{"num_hidden_layers": 10, "hidden_size": 256, "num_attention_heads": 4, "num_key_value_heads": 4, "head_dim": 64, "intermediate_size": 1024, "vocab_size": 1024, "hidden_act": "gelu", "norm": "layernorm", "norm_place": "pre", "norm_eps": 1e-05, "positions": "learned", "qk_norm": false, "attn_scale": 0.125, "bias": "none", "tie_word_embeddings": true, "parallel_block": false, "init": "trunc", "init_std_qkv": 0.0312, "init_std_o": 0.007, "init_std_up": 0.0312, "init_std_down": 0.007, "optimizer": "muon_variant", "learning_rate": 0.00728, "lr_mult_o": 1.42, "beta1": 0.9, "lr_head": 0.00724, "max_grad_norm": 2.0, "warmup_steps": 200, "schedule": "wsd", "decay_fraction": 1.0, "decay_shape": "linear", "final_lr_fraction": 0.02, "batch_tokens": 16384, "max_seq_len": 1024, "doc_mask": true, "train_tokens": 137600000, "max_steps": 8399, "dataset": "wikipedia_en"}
MLP neurons of a small language model. Each row is named by its layer, matrix (up: input weights; down: output weights) and neuron, and shows model dimensions 176-239. Each number is 200 + 20 x the weight over its row's rms, rounded and kept within 0 to 999.
Before each neuron's rows, "fires after" lists the tokens most often just before its 100 highest values on Wikipedia text that the model never trained on.

fires after: "F", "R", "T", "P", "Y"
L3.up542,212,224,243,176,182,185,222,200,217,195,203,175,228,191,222,191,211,200,209,205,177,164,177,183,222,229,183,198,203,162,223,208,203,211,212,179,210,208,199,209,226,195,187,138,197,251,144,190,217,177,234,215,173,204,205,204,175,199,212,184,197,207,187,192
L3.down542,196,208,189,214,188,186,234,205,165,192,188,213,214,210,235,179,177,234,210,228,226,170,180,192,240,202,213,205,192,180,195,187,190,173,208,183,189,208,182,224,216,200,188,209,195,225,226,195,197,185,203,215,191,168,189,195,176,211,216,166,177,185,224,188

fires after: "n", "r", "m", "s", "form"
L5.up822,223,199,197,224,237,183,218,185,219,205,218,149,199,209,161,165,178,197,181,192,215,190,192,237,186,208,198,204,217,174,178,199,208,227,175,210,212,216,190,188,193,224,160,194,223,225,221,189,207,186,164,206,178,189,196,190,173,173,180,211,178,182,227,184
L5.down822,198,192,191,201,178,214,187,231,208,198,178,181,213,207,184,207,189,226,215,184,175,193,215,191,202,188,225,206,164,183,171,184,204,218,226,211,187,206,200,203,160,200,213,180,212,191,224,211,167,234,214,160,204,198,207,205,220,214,191,195,225,172,193,216

fires after: "| ", "\n\n", ". ", "\n", ", ", "- "
L3.up674,208,167,187,221,184,249,192,216,185,199,189,196,193,230,211,232,193,202,215,221,225,171,207,212,203,213,177,164,200,194,167,194,188,212,238,204,247,142,189,180,245,184,196,185,203,195,229,212,203,196,222,195,208,225,213,199,189,207,187,189,235,220,209,191
L3.down674,208,185,214,230,206,231,200,203,244,199,207,191,231,191,227,206,245,165,225,194,186,208,243,193,211,194,204,200,228,200,188,190,224,224,179,216,194,153,218,178,182,210,193,218,208,196,210,189,199,215,188,202,196,195,242,195,189,207,228,202,194,199,220,205

fires after: "| ", ". ", "the ", "\n\n", "-", "″"
L3.up659,216,212,197,198,197,188,181,213,162,214,190,219,212,240,220,202,230,201,216,179,215,210,222,204,208,196,218,185,223,145,207,245,166,189,179,186,207,198,227,181,211,220,171,230,204,233,207,209,187,203,255,190,225,207,150,179,243,193,221,172,211,183,204,205
L3.down659,202,209,215,186,195,157,178,197,187,207,226,182,197,201,200,190,227,240,194,203,162,193,200,187,149,223,201,182,208,173,166,192,213,179,236,210,219,191,207,184,161,223,189,232,188,218,205,193,162,220,162,199,203,209,201,235,190,196,217,229,220,188,213,197

fires after: "in", "serv", "v", "ur", "n", "A"
L6.up735,189,212,184,200,180,173,202,216,180,229,162,174,228,205,213,240,213,163,176,173,176,170,188,190,162,228,185,233,191,230,184,211,215,219,210,204,205,236,232,171,173,202,175,171,208,189,220,148,170,191,166,196,194,206,207,209,204,223,206,197,225,215,227,185
L6.down735,210,181,198,186,232,194,207,212,210,203,207,205,230,198,181,217,210,215,193,253,178,204,210,209,185,217,189,197,195,179,184,216,210,198,185,216,182,204,175,230,199,226,181,201,233,231,224,150,193,176,170,202,215,212,241,185,188,199,218,208,176,233,160,192

fires after: "c", "al", "r", "comp", "ac"
L6.up820,204,178,195,217,199,182,200,180,208,241,227,205,214,217,223,188,197,164,184,225,198,222,218,198,173,192,177,181,184,204,192,173,219,199,216,208,225,204,170,197,191,216,166,169,195,216,225,207,182,180,194,185,210,226,222,221,192,179,176,196,205,171,205,194
L6.down820,218,188,160,185,190,187,198,199,222,217,203,185,200,199,203,198,236,233,203,218,226,213,209,154,198,185,182,184,182,223,220,233,222,220,211,167,201,187,185,180,192,199,192,173,194,233,184,213,204,163,183,221,169,220,172,219,209,188,168,188,198,203,197,201

fires after: "p", "m", "-", "emb", "ar"
L6.up855,172,249,215,195,192,167,167,200,173,189,165,210,202,206,147,204,207,168,198,238,195,221,219,217,206,211,218,188,235,214,169,206,194,207,215,207,215,201,180,179,233,236,227,195,176,206,193,175,228,211,187,186,211,196,212,192,208,196,218,190,214,205,215,175
L6.down855,243,221,179,219,173,165,243,236,190,207,210,175,172,210,201,234,190,176,232,193,203,203,176,195,179,196,193,200,187,245,202,166,203,220,186,168,174,191,224,199,217,193,193,194,226,213,182,158,208,190,172,180,173,210,192,211,214,243,183,183,183,194,240,177

fires after: "a", "re", "di", "ev", "p", "i"
L6.up524,210,236,195,212,208,237,158,219,165,204,183,234,219,173,188,191,201,185,187,194,236,182,186,188,162,218,203,201,197,206,241,211,213,205,203,211,236,226,203,157,208,187,226,242,202,216,251,179,173,211,205,196,223,188,161,183,218,198,237,202,222,219,204,195
L6.down524,197,189,192,198,181,211,220,208,202,202,155,203,181,208,230,163,166,189,224,202,181,153,201,189,212,219,209,193,149,216,188,179,188,172,140,201,173,215,181,196,197,206,198,197,218,208,249,217,216,180,176,199,190,196,240,196,191,201,189,203,200,198,187,182

fires after: "g", "b", "eng", "G", "row", "a"
L3.up137,183,221,211,138,220,206,207,211,217,202,188,196,230,205,229,188,169,194,230,230,227,231,206,195,199,177,211,184,179,146,231,182,209,201,193,204,222,190,195,198,201,204,236,190,201,204,185,212,196,183,212,188,198,218,186,202,179,197,215,202,205,214,174,200
L3.down137,177,183,187,159,187,218,197,213,207,169,216,182,227,213,259,188,188,187,189,214,217,175,191,203,227,167,186,189,216,179,206,219,189,214,209,175,205,221,202,183,172,189,207,207,189,251,209,201,199,213,197,207,190,213,174,195,201,186,204,220,205,226,209,180

fires after: "7", "4", "the ", "6", "9", "1"
L3.up144,194,213,222,187,181,173,197,208,129,209,202,217,191,211,195,168,181,196,179,184,184,223,206,173,200,188,212,222,195,216,180,220,202,215,216,208,169,178,196,236,162,222,216,208,173,203,174,187,198,201,205,174,215,188,152,215,194,182,188,169,232,212,207,191
L3.down144,199,154,173,199,195,202,230,205,187,196,234,210,183,243,210,214,189,248,190,191,196,182,178,195,188,193,208,208,202,169,198,216,188,223,210,205,188,210,206,195,201,215,216,185,211,185,165,216,197,193,203,178,223,223,187,176,237,174,192,209,213,172,174,210

fires after: "our", "i", "y", "ex", "x", "p"
L5.up625,204,187,170,198,250,187,180,197,214,233,211,203,165,206,223,217,243,155,206,205,198,180,202,155,171,166,199,198,195,202,156,209,209,209,217,232,235,196,188,219,206,197,169,205,217,218,177,219,208,198,194,172,185,208,200,208,218,179,208,202,203,186,160,236
L5.down625,197,230,217,205,212,206,160,204,166,240,183,166,179,213,199,197,199,163,207,188,190,200,195,199,172,206,215,214,198,210,222,230,170,191,200,223,212,204,158,191,206,179,203,217,191,170,162,207,202,227,197,242,178,182,201,180,170,213,187,215,195,180,183,198

fires after: "i", "ty", "O", "y", "adi"
L6.up1017,212,197,212,202,187,204,207,189,203,226,213,187,162,186,212,195,186,143,174,194,185,207,222,193,178,229,222,201,200,226,195,180,208,198,228,192,207,224,184,209,210,171,226,208,181,193,162,225,214,207,191,187,182,188,195,204,219,241,186,160,231,187,164,215
L6.down1017,205,198,218,224,204,221,202,226,167,186,199,200,241,172,206,181,191,202,215,213,198,163,198,196,217,232,225,186,221,207,228,211,171,177,222,190,217,234,189,229,218,183,208,216,168,234,175,177,208,189,201,223,208,189,264,172,213,202,200,174,173,230,198,191

fires after: "o", "l", "Sp", "sp", "L", "sh"
L6.up733,198,268,178,203,189,222,185,212,193,179,189,193,232,196,175,163,236,223,231,182,188,166,177,191,190,227,209,168,183,200,215,192,215,202,215,174,217,175,211,183,211,165,196,179,166,231,233,212,210,199,194,151,214,226,190,199,174,221,189,204,213,155,207,214
L6.down733,186,187,249,166,222,220,182,188,220,196,202,206,203,197,188,213,194,202,193,214,180,224,223,233,217,200,235,168,187,208,212,187,200,168,192,219,179,241,207,208,228,238,190,198,174,207,199,228,198,208,216,216,209,204,194,200,183,207,198,183,225,178,192,213

fires after: "B", "b", "e", "bu"
L5.up903,203,204,235,183,182,202,192,180,208,228,185,193,184,202,224,176,216,226,185,205,183,201,207,187,184,185,220,210,198,188,178,186,180,175,208,200,181,217,184,202,200,196,225,208,198,187,211,207,177,157,216,215,180,194,204,183,166,202,183,170,179,179,234,193
L5.down903,177,182,200,212,242,213,212,181,192,172,174,224,196,213,232,196,198,191,227,165,185,206,190,220,185,225,194,209,219,177,192,223,206,202,178,211,166,219,159,219,171,168,174,186,187,184,223,215,215,215,218,212,206,211,183,210,202,196,195,225,188,211,206,173

fires after: "G", "P", "C", "M", "T", "E"
L3.up524,197,206,209,202,187,207,184,198,211,204,202,220,201,211,165,193,166,171,207,231,173,153,200,202,237,184,163,186,196,249,222,212,199,219,195,180,212,179,198,196,226,224,198,176,197,191,205,212,204,212,239,197,179,182,159,206,190,163,216,159,182,200,197,197
L3.down524,215,197,218,215,199,201,226,209,186,218,177,177,160,195,210,240,208,208,240,199,220,162,212,198,194,186,185,187,194,210,181,194,210,190,205,195,217,247,206,207,188,231,222,171,185,234,224,203,232,208,216,241,151,181,189,215,179,191,183,212,155,213,189,187

fires after: "| ", "ot", "N", "o", "% ", "is "
L5.up835,189,193,177,197,194,191,194,212,179,229,215,190,220,208,203,235,196,179,218,216,178,191,232,203,178,242,179,187,207,216,203,210,171,173,193,206,155,195,194,146,235,231,181,185,190,179,192,192,217,171,229,166,201,189,231,176,216,171,195,194,200,176,232,225
L5.down835,198,236,206,180,197,198,192,233,223,194,239,209,231,158,209,197,186,231,237,194,189,222,219,183,210,197,233,211,185,184,204,200,196,163,174,223,172,216,198,214,198,214,207,175,193,239,187,167,199,205,198,186,209,214,185,204,250,215,173,168,208,200,186,178

fires after: "g", "li", "sc", "G", "bl", "ild"
L5.up818,170,218,211,186,229,191,169,186,190,209,185,214,207,219,205,183,212,184,180,225,200,193,206,241,179,180,191,177,212,178,209,221,220,236,240,170,218,200,171,217,215,220,229,189,197,215,183,219,197,230,214,205,202,198,225,233,229,217,195,192,205,201,144,218
L5.down818,207,195,146,181,183,205,188,192,209,162,198,184,195,205,225,194,183,204,215,207,171,174,226,202,223,174,241,210,207,210,188,200,202,227,213,196,180,219,218,216,208,197,174,203,239,187,206,173,219,206,184,218,218,192,204,194,178,184,176,219,185,179,181,183

fires after: "en", "R", "t", "at", "r", "b"
L6.up547,236,174,179,178,225,188,194,213,205,215,220,216,218,228,196,209,189,204,176,147,202,217,230,204,180,176,189,239,206,180,163,184,201,176,184,160,212,215,204,219,198,186,199,215,219,193,231,209,194,205,183,198,189,213,229,211,204,192,192,189,221,184,195,184
L6.down547,154,227,238,208,158,205,208,191,210,191,225,189,213,184,212,212,206,169,204,212,226,231,184,220,195,196,210,175,190,203,188,189,238,210,238,236,187,177,202,185,187,194,227,240,217,243,205,225,188,183,224,171,212,206,180,209,151,192,244,222,193,208,194,209

fires after: "I", "Au", "Con", "P", "D", "C"
L3.up389,199,183,213,213,175,225,180,221,185,220,191,200,206,193,165,189,179,185,180,191,209,206,149,187,213,221,203,189,200,231,214,198,192,185,208,188,201,196,236,180,210,188,219,174,198,200,191,182,215,181,186,222,210,202,184,196,193,202,189,191,190,210,197,181
L3.down389,198,171,191,174,206,206,219,169,214,197,214,236,205,180,158,211,197,234,190,203,191,206,200,191,246,202,183,228,206,230,207,167,182,200,222,188,199,188,211,186,183,249,200,198,247,230,192,216,187,192,199,188,229,219,204,168,214,181,200,193,182,210,196,184

fires after: "ab", "b", "p", "ep", "B", "att"
L5.up800,197,176,246,190,198,211,217,200,191,166,178,215,211,210,182,206,182,201,183,198,205,220,199,219,195,207,200,206,179,197,157,201,224,179,170,210,220,195,173,193,213,217,240,234,206,164,197,225,218,171,210,200,182,172,217,209,183,203,203,180,176,179,166,209
L5.down800,211,226,193,192,216,190,188,212,217,210,174,227,197,226,231,193,183,168,216,184,217,214,212,165,233,196,200,158,206,227,193,204,205,192,220,227,180,198,243,194,190,154,173,221,176,216,193,229,184,204,210,204,194,185,221,201,227,237,202,185,207,224,224,190

fires after: "on", "oun", "por", "m", "For", "n"
L6.up190,203,221,194,219,204,177,195,173,220,247,212,205,212,191,186,183,186,205,172,188,201,206,195,202,250,230,218,186,238,162,206,214,189,225,206,218,172,212,169,144,228,171,192,197,205,202,211,210,198,196,194,222,205,236,231,223,198,207,173,189,214,213,223,182
L6.down190,202,223,208,207,195,177,213,238,214,172,202,149,171,186,222,208,211,198,211,223,214,185,224,188,165,191,215,192,177,185,178,205,175,204,205,208,192,179,199,201,233,215,157,215,194,191,184,183,172,212,207,217,180,190,178,197,212,223,173,224,197,208,233,196

fires after: "c", "s", "all"
L5.up463,181,199,220,160,205,151,196,208,207,194,213,216,187,202,186,215,187,199,195,210,195,198,161,175,170,205,199,195,213,185,194,243,212,212,190,199,199,190,192,185,221,188,181,202,194,173,187,200,195,204,203,232,213,158,191,178,220,165,197,168,209,198,189,221
L5.down463,226,204,162,229,208,186,227,189,172,217,182,178,220,202,197,187,224,210,208,204,219,203,188,203,203,242,186,222,213,203,180,178,184,204,208,200,202,182,240,193,204,186,171,194,207,202,223,168,245,157,220,211,174,215,187,214,185,201,186,207,206,173,241,163

fires after: "N", "| ", "i", "ers", "en", "T"
L6.up243,212,219,180,177,191,170,215,207,199,230,227,164,206,226,192,206,190,194,211,213,181,192,179,194,182,240,213,212,199,199,160,243,195,235,227,193,194,230,204,181,205,186,172,199,197,207,230,228,215,164,200,239,195,207,203,204,187,141,221,204,217,178,232,181
L6.down243,223,200,187,185,196,201,180,208,178,200,184,170,209,229,181,200,163,172,255,208,191,162,195,187,229,210,180,176,206,213,184,182,197,222,174,188,164,203,182,209,215,223,213,205,236,227,163,166,200,209,213,183,210,203,154,195,219,192,216,173,181,229,212,209

fires after: "r", "aw", "sh", "l", "^"
L6.up752,158,200,188,181,196,212,218,222,216,235,152,198,228,201,240,181,219,231,219,224,144,188,209,208,181,208,172,194,166,204,216,181,211,204,220,172,211,166,218,204,235,177,192,180,178,229,198,188,197,202,227,211,211,187,205,183,231,211,208,171,189,215,231,196
L6.down752,181,248,231,217,181,200,202,212,193,196,241,191,166,208,196,202,170,189,164,225,197,214,190,186,206,197,229,214,186,219,211,223,238,190,168,211,222,209,210,200,209,219,174,196,198,223,240,187,205,195,173,190,209,209,196,192,188,195,192,214,191,179,200,166

fires after: "the ", "in ", "| ", "P", "to "
L5.up966,210,210,188,239,201,200,197,197,180,188,198,222,198,183,203,191,195,223,185,192,201,197,195,187,181,202,198,242,231,153,229,210,199,251,187,181,184,207,198,199,210,200,180,185,195,217,203,196,178,190,181,212,238,198,132,162,220,208,180,212,201,170,215,191
L5.down966,182,215,176,196,191,200,235,189,236,196,204,194,212,215,181,217,188,209,214,197,171,221,183,199,261,192,163,191,198,206,246,181,227,197,206,229,219,219,181,192,182,200,194,206,208,217,168,206,198,196,184,206,186,199,187,209,187,204,230,176,199,195,168,201

fires after: "e", "a", "p", "pe", "me", "i"
L5.up610,209,206,188,207,177,195,177,192,203,194,220,202,179,196,208,189,200,177,166,248,236,169,176,193,196,184,202,200,221,206,226,177,211,238,202,196,211,234,224,192,202,214,186,191,201,186,204,235,191,204,209,198,203,183,209,178,204,169,202,202,203,227,202,184
L5.down610,210,215,198,222,192,196,205,228,213,230,188,201,220,226,210,209,239,217,208,196,228,206,162,206,194,189,195,195,153,216,249,217,206,224,239,194,197,190,162,197,202,213,211,219,212,173,225,197,191,165,187,200,213,190,208,178,192,200,236,202,186,194,203,214

fires after: "in", "n", "R"
L6.up603,194,199,223,187,184,197,208,204,138,203,210,177,237,192,211,194,211,191,207,176,190,216,170,204,208,211,164,218,166,245,232,226,207,211,160,210,202,185,249,180,194,177,196,182,187,199,214,236,200,180,197,209,203,207,192,197,198,210,207,199,217,195,217,153
L6.down603,201,197,221,248,189,212,213,198,195,165,187,222,191,195,188,181,201,200,183,208,172,187,215,172,208,170,199,214,194,194,193,213,164,212,216,208,174,214,190,223,220,212,219,253,215,156,179,184,197,202,196,192,238,178,199,212,182,223,208,189,199,187,219,210

fires after: "ot", "ow", "tim", "on", "od", "for"
L5.up466,182,196,214,217,196,172,216,213,217,256,204,216,221,215,220,193,228,174,192,203,212,215,180,162,196,187,171,203,210,189,201,183,149,194,235,215,233,171,239,224,196,182,195,180,235,170,202,208,179,199,195,194,232,187,220,200,156,205,187,214,199,184,258,204
L5.down466,201,216,231,206,176,225,224,227,178,221,161,191,200,211,186,195,214,216,194,211,197,190,229,198,195,206,215,206,215,189,191,205,196,191,191,182,207,203,178,194,221,244,182,223,160,214,190,218,173,211,203,221,212,233,206,178,211,224,235,205,239,183,180,217

fires after: "R", "the ", "r", "s", "ol"
L5.up983,223,207,197,200,192,217,230,187,207,229,185,201,204,196,165,172,179,212,183,177,183,195,232,175,205,182,166,201,182,178,194,174,208,215,159,202,174,170,192,192,203,190,239,227,195,229,254,167,173,190,188,194,233,209,195,190,183,216,189,198,189,212,199,206
L5.down983,190,211,204,208,195,187,171,184,202,250,187,209,220,183,184,194,203,206,184,172,206,208,185,206,217,199,208,188,198,191,199,218,175,204,169,163,169,198,178,186,207,177,197,203,183,155,200,206,163,180,173,198,184,204,183,223,201,213,166,230,204,182,198,192

fires after: "s", "F", "Eng", "the ", "with ", "L"
L6.up6,190,193,211,196,147,202,244,219,211,220,220,172,213,191,212,191,165,225,226,186,205,176,196,180,219,226,192,209,230,177,157,225,218,218,162,167,202,141,214,178,233,209,212,187,178,234,217,187,191,184,225,229,227,157,202,192,187,181,213,191,211,182,236,211
L6.down6,232,175,218,206,201,206,181,224,182,180,183,179,194,184,190,163,192,188,208,215,219,220,190,244,222,197,196,194,198,167,169,199,229,236,172,175,213,191,232,217,204,154,232,202,198,173,217,177,191,192,228,215,176,171,178,202,208,184,197,193,219,182,217,195

fires after: "| ", ". ", "\n\n", "2", "23", "- "
L3.up957,174,182,184,217,190,213,204,217,219,190,181,214,220,228,151,216,170,213,217,185,219,204,177,183,251,190,202,201,200,206,191,208,177,216,165,184,239,198,185,208,237,207,208,204,205,198,228,198,192,194,212,181,162,186,195,189,191,213,186,190,210,218,216,205
L3.down957,196,191,198,207,212,204,204,197,174,192,197,208,208,189,203,162,198,190,234,186,200,154,215,203,173,217,217,197,193,188,171,186,218,183,184,185,199,183,231,218,215,219,196,211,231,261,175,215,149,232,208,225,172,204,231,221,182,199,195,202,236,157,239,175

fires after: "R", "re", "was ", "l", "r", "ass"
L6.up584,169,196,220,184,189,232,209,180,201,171,212,204,234,239,191,225,202,204,218,229,201,197,206,215,188,254,202,219,182,186,197,163,197,211,191,181,220,179,186,164,243,169,212,183,188,191,212,181,226,206,225,195,188,193,212,221,204,192,175,175,192,211,222,205
L6.down584,182,220,201,212,201,206,214,211,224,222,197,152,241,185,181,192,197,210,184,201,188,222,212,186,223,168,173,186,198,214,227,204,202,184,218,197,211,187,205,199,215,179,191,200,176,185,170,201,198,258,183,194,194,242,211,180,221,214,198,217,208,200,183,184

fires after: "en", "od", "on", "ti", "and", "ub"
L6.up637,216,173,227,220,228,188,188,233,177,226,176,226,208,202,201,210,195,188,171,199,180,186,197,215,225,178,204,202,193,180,190,180,170,198,175,218,214,200,186,165,218,189,222,206,238,200,187,179,155,189,193,188,200,200,178,212,179,163,207,218,195,200,206,222
L6.down637,202,163,209,182,183,226,214,169,177,206,229,204,202,196,199,179,215,180,187,225,159,197,207,190,207,183,220,199,230,218,203,208,191,201,170,213,190,211,168,222,217,200,186,197,174,220,224,203,191,193,210,151,195,205,182,199,194,226,204,212,204,171,178,192

fires after: "c", "C", "al", "g", "G", "Mar"
L6.up211,213,216,203,197,191,182,184,170,217,184,211,195,207,195,221,203,202,195,162,181,195,202,209,201,231,187,174,160,201,179,220,206,226,187,203,157,171,176,197,200,193,244,181,206,200,206,190,226,181,211,232,213,192,166,176,177,192,209,171,174,245,165,210,181
L6.down211,188,194,210,185,207,220,167,187,186,182,207,187,189,232,211,165,187,217,256,211,224,207,190,203,195,224,217,177,188,207,186,201,193,156,173,202,197,210,220,187,175,215,199,192,205,177,215,177,233,167,184,197,216,233,200,178,192,170,207,179,145,219,198,226

fires after: "ou", "pe", "comp", "e", "he"
L6.up475,209,207,200,208,229,202,172,158,214,237,163,205,174,216,193,208,216,211,194,215,189,217,199,198,208,189,216,198,203,178,178,178,198,232,181,186,181,194,195,206,208,192,227,235,196,176,211,213,212,196,183,183,221,195,184,208,228,220,172,207,203,189,207,179
L6.down475,248,226,205,214,214,204,206,223,206,196,191,188,221,203,182,208,189,216,243,203,160,186,193,183,201,237,201,185,231,247,165,198,232,207,190,206,208,194,182,225,214,158,194,163,170,178,193,213,185,216,204,197,201,214,215,174,179,202,236,247,226,178,197,207

fires after: "\n"
L3.up617,181,218,228,180,227,189,201,195,183,203,183,231,189,201,157,210,212,212,214,179,172,193,190,174,200,162,221,201,171,210,208,206,197,164,174,188,203,204,204,213,219,189,189,178,195,220,194,184,183,193,225,200,215,184,191,192,218,190,204,198,199,240,177,246
L3.down617,185,213,215,194,203,228,201,235,199,194,178,181,175,221,172,197,202,234,174,181,212,212,174,185,182,205,180,205,188,197,217,202,231,239,176,169,205,204,189,194,203,222,178,217,227,189,215,224,188,199,250,209,160,225,199,210,214,191,221,184,193,236,201,198

fires after: ". ", "F", "A", "f", "\n", "ed "
L6.up882,202,211,203,176,191,196,206,206,175,187,204,178,220,193,203,184,159,192,204,186,200,202,202,215,188,191,224,209,181,201,180,162,191,188,255,203,210,189,192,193,180,192,211,230,173,194,233,176,218,180,178,217,211,199,192,197,207,212,199,192,191,212,216,269
L6.down882,178,201,223,185,199,209,185,206,260,186,201,197,234,184,203,204,224,179,226,181,181,238,209,187,161,222,185,189,201,187,181,180,198,216,128,187,202,178,189,212,216,225,205,206,192,212,212,214,210,231,203,194,180,211,227,230,187,220,199,211,233,184,190,205

fires after: "op", "p", "t ", "rig", "O", "ex"
L6.up522,206,220,200,157,204,197,205,204,159,193,196,193,197,199,211,195,214,205,207,233,198,204,191,210,164,175,201,191,174,191,158,195,226,201,236,211,177,183,218,208,187,217,210,184,245,211,231,197,197,184,216,197,198,217,204,205,205,200,227,214,204,198,225,261
L6.down522,167,208,226,191,183,206,187,200,232,196,182,209,192,153,167,217,217,206,200,167,206,216,197,187,181,179,236,196,212,202,201,198,207,242,174,228,218,218,197,205,208,189,223,228,205,253,189,212,206,216,174,186,204,200,209,236,267,208,213,210,215,219,214,197

fires after: "en", "in", "ur", "un", "r", "v"
L6.up633,184,215,194,193,180,205,234,192,197,240,192,191,243,220,236,196,208,181,201,181,194,188,175,212,187,204,198,201,179,199,211,216,209,183,187,196,192,192,199,196,191,194,184,204,208,199,240,189,197,174,225,244,186,219,220,204,192,193,220,219,223,232,188,220
L6.down633,203,213,191,216,190,194,188,167,193,201,159,217,197,196,220,200,185,193,219,176,183,215,211,184,161,207,199,228,211,229,194,156,199,202,187,227,183,175,230,203,223,205,231,189,173,196,212,196,212,184,183,228,213,185,210,193,199,248,192,197,200,203,205,173

fires after: "m", "f", "h", "i", "p", "a"
L3.up313,206,207,190,183,216,166,203,179,220,194,205,196,159,216,225,178,226,192,204,226,219,204,217,177,181,214,186,196,194,202,191,215,229,220,188,228,225,184,211,195,167,219,218,203,219,254,189,221,239,150,206,214,198,216,202,176,230,197,204,180,220,221,204,178
L3.down313,214,215,204,193,199,178,176,211,219,188,199,197,188,176,211,195,179,177,177,198,212,159,194,217,192,186,194,212,224,197,214,230,195,228,172,173,243,231,197,198,173,217,205,223,202,209,206,181,185,189,181,250,190,183,205,210,192,169,227,192,159,212,195,213

fires after: "===", "(", "\n\n", "N", "| ", "born "
L5.up105,185,222,187,204,198,148,178,192,208,219,225,197,195,188,192,180,201,190,188,187,189,180,241,209,235,190,196,250,208,166,213,220,203,187,194,205,192,189,189,182,184,218,194,224,191,231,195,176,210,187,235,180,230,209,184,226,215,193,207,203,215,196,169,212
L5.down105,189,186,235,223,188,211,209,183,179,212,169,215,213,212,183,176,184,237,209,170,209,184,180,217,219,166,236,192,171,235,169,218,194,186,201,216,187,188,197,239,250,181,195,170,196,232,216,229,202,212,171,190,206,170,185,206,225,215,195,192,211,207,186,178

fires after: "- ", "F", "dec", "f", "ev", "R"
L6.up91,181,196,235,196,152,187,167,195,211,189,195,207,218,201,175,198,183,202,186,184,238,171,185,213,184,186,225,210,190,195,206,147,191,203,220,205,230,198,194,157,203,208,191,174,192,220,220,202,211,212,202,219,201,250,203,220,173,217,215,198,190,212,194,229
L6.down91,221,198,171,184,187,210,212,247,202,149,212,206,215,213,193,214,174,210,210,164,182,187,215,209,211,146,203,194,185,196,176,206,206,221,188,212,190,184,213,185,179,214,193,171,195,243,206,230,202,200,180,203,188,171,165,207,239,180,195,183,208,198,219,193

fires after: "C", "c"
L5.up766,216,201,202,223,187,170,200,178,178,183,201,243,178,205,177,189,183,203,163,229,196,198,189,201,202,188,207,160,232,182,200,201,209,220,223,182,213,213,210,202,225,220,178,151,206,194,182,184,170,185,199,212,208,201,228,174,205,153,175,193,218,162,182,212
L5.down766,167,228,192,177,167,197,228,178,194,206,199,179,181,211,194,219,230,202,187,233,214,204,192,205,210,191,215,214,208,228,217,168,246,217,194,229,197,176,198,177,197,215,208,201,219,234,212,213,194,253,227,184,187,164,185,186,177,204,228,226,209,207,183,218

fires after: "| ", "; ", "T", "R"
L3.up922,234,194,205,189,206,189,194,183,205,190,203,190,212,188,228,177,204,212,221,205,202,174,170,163,192,221,192,217,207,170,221,194,213,183,202,173,223,164,193,208,190,243,245,194,190,235,227,188,188,208,214,218,203,162,182,174,177,236,209,202,257,213,197,218
L3.down922,203,168,180,190,195,188,229,196,205,188,204,190,239,204,180,215,205,205,215,204,234,180,205,187,185,199,200,224,183,220,205,207,201,184,164,164,167,206,208,200,174,193,212,180,211,219,202,213,233,226,199,193,199,197,198,209,162,207,190,179,198,177,206,234

fires after: ", ", "\n"
L3.up0,208,230,218,205,169,171,193,182,194,202,177,192,225,224,184,209,210,193,184,233,201,180,197,202,176,187,218,197,193,181,190,185,216,180,195,210,199,182,184,198,241,178,210,179,191,205,166,214,185,223,202,213,207,198,189,169,215,183,203,207,191,224,221,204
L3.down0,193,192,198,222,225,207,192,183,197,217,181,208,218,203,205,235,214,211,202,188,189,205,186,172,192,207,185,190,184,208,196,209,212,231,243,208,217,206,215,219,210,195,226,252,213,187,203,201,172,206,192,205,204,173,170,194,245,187,202,232,209,197,176,191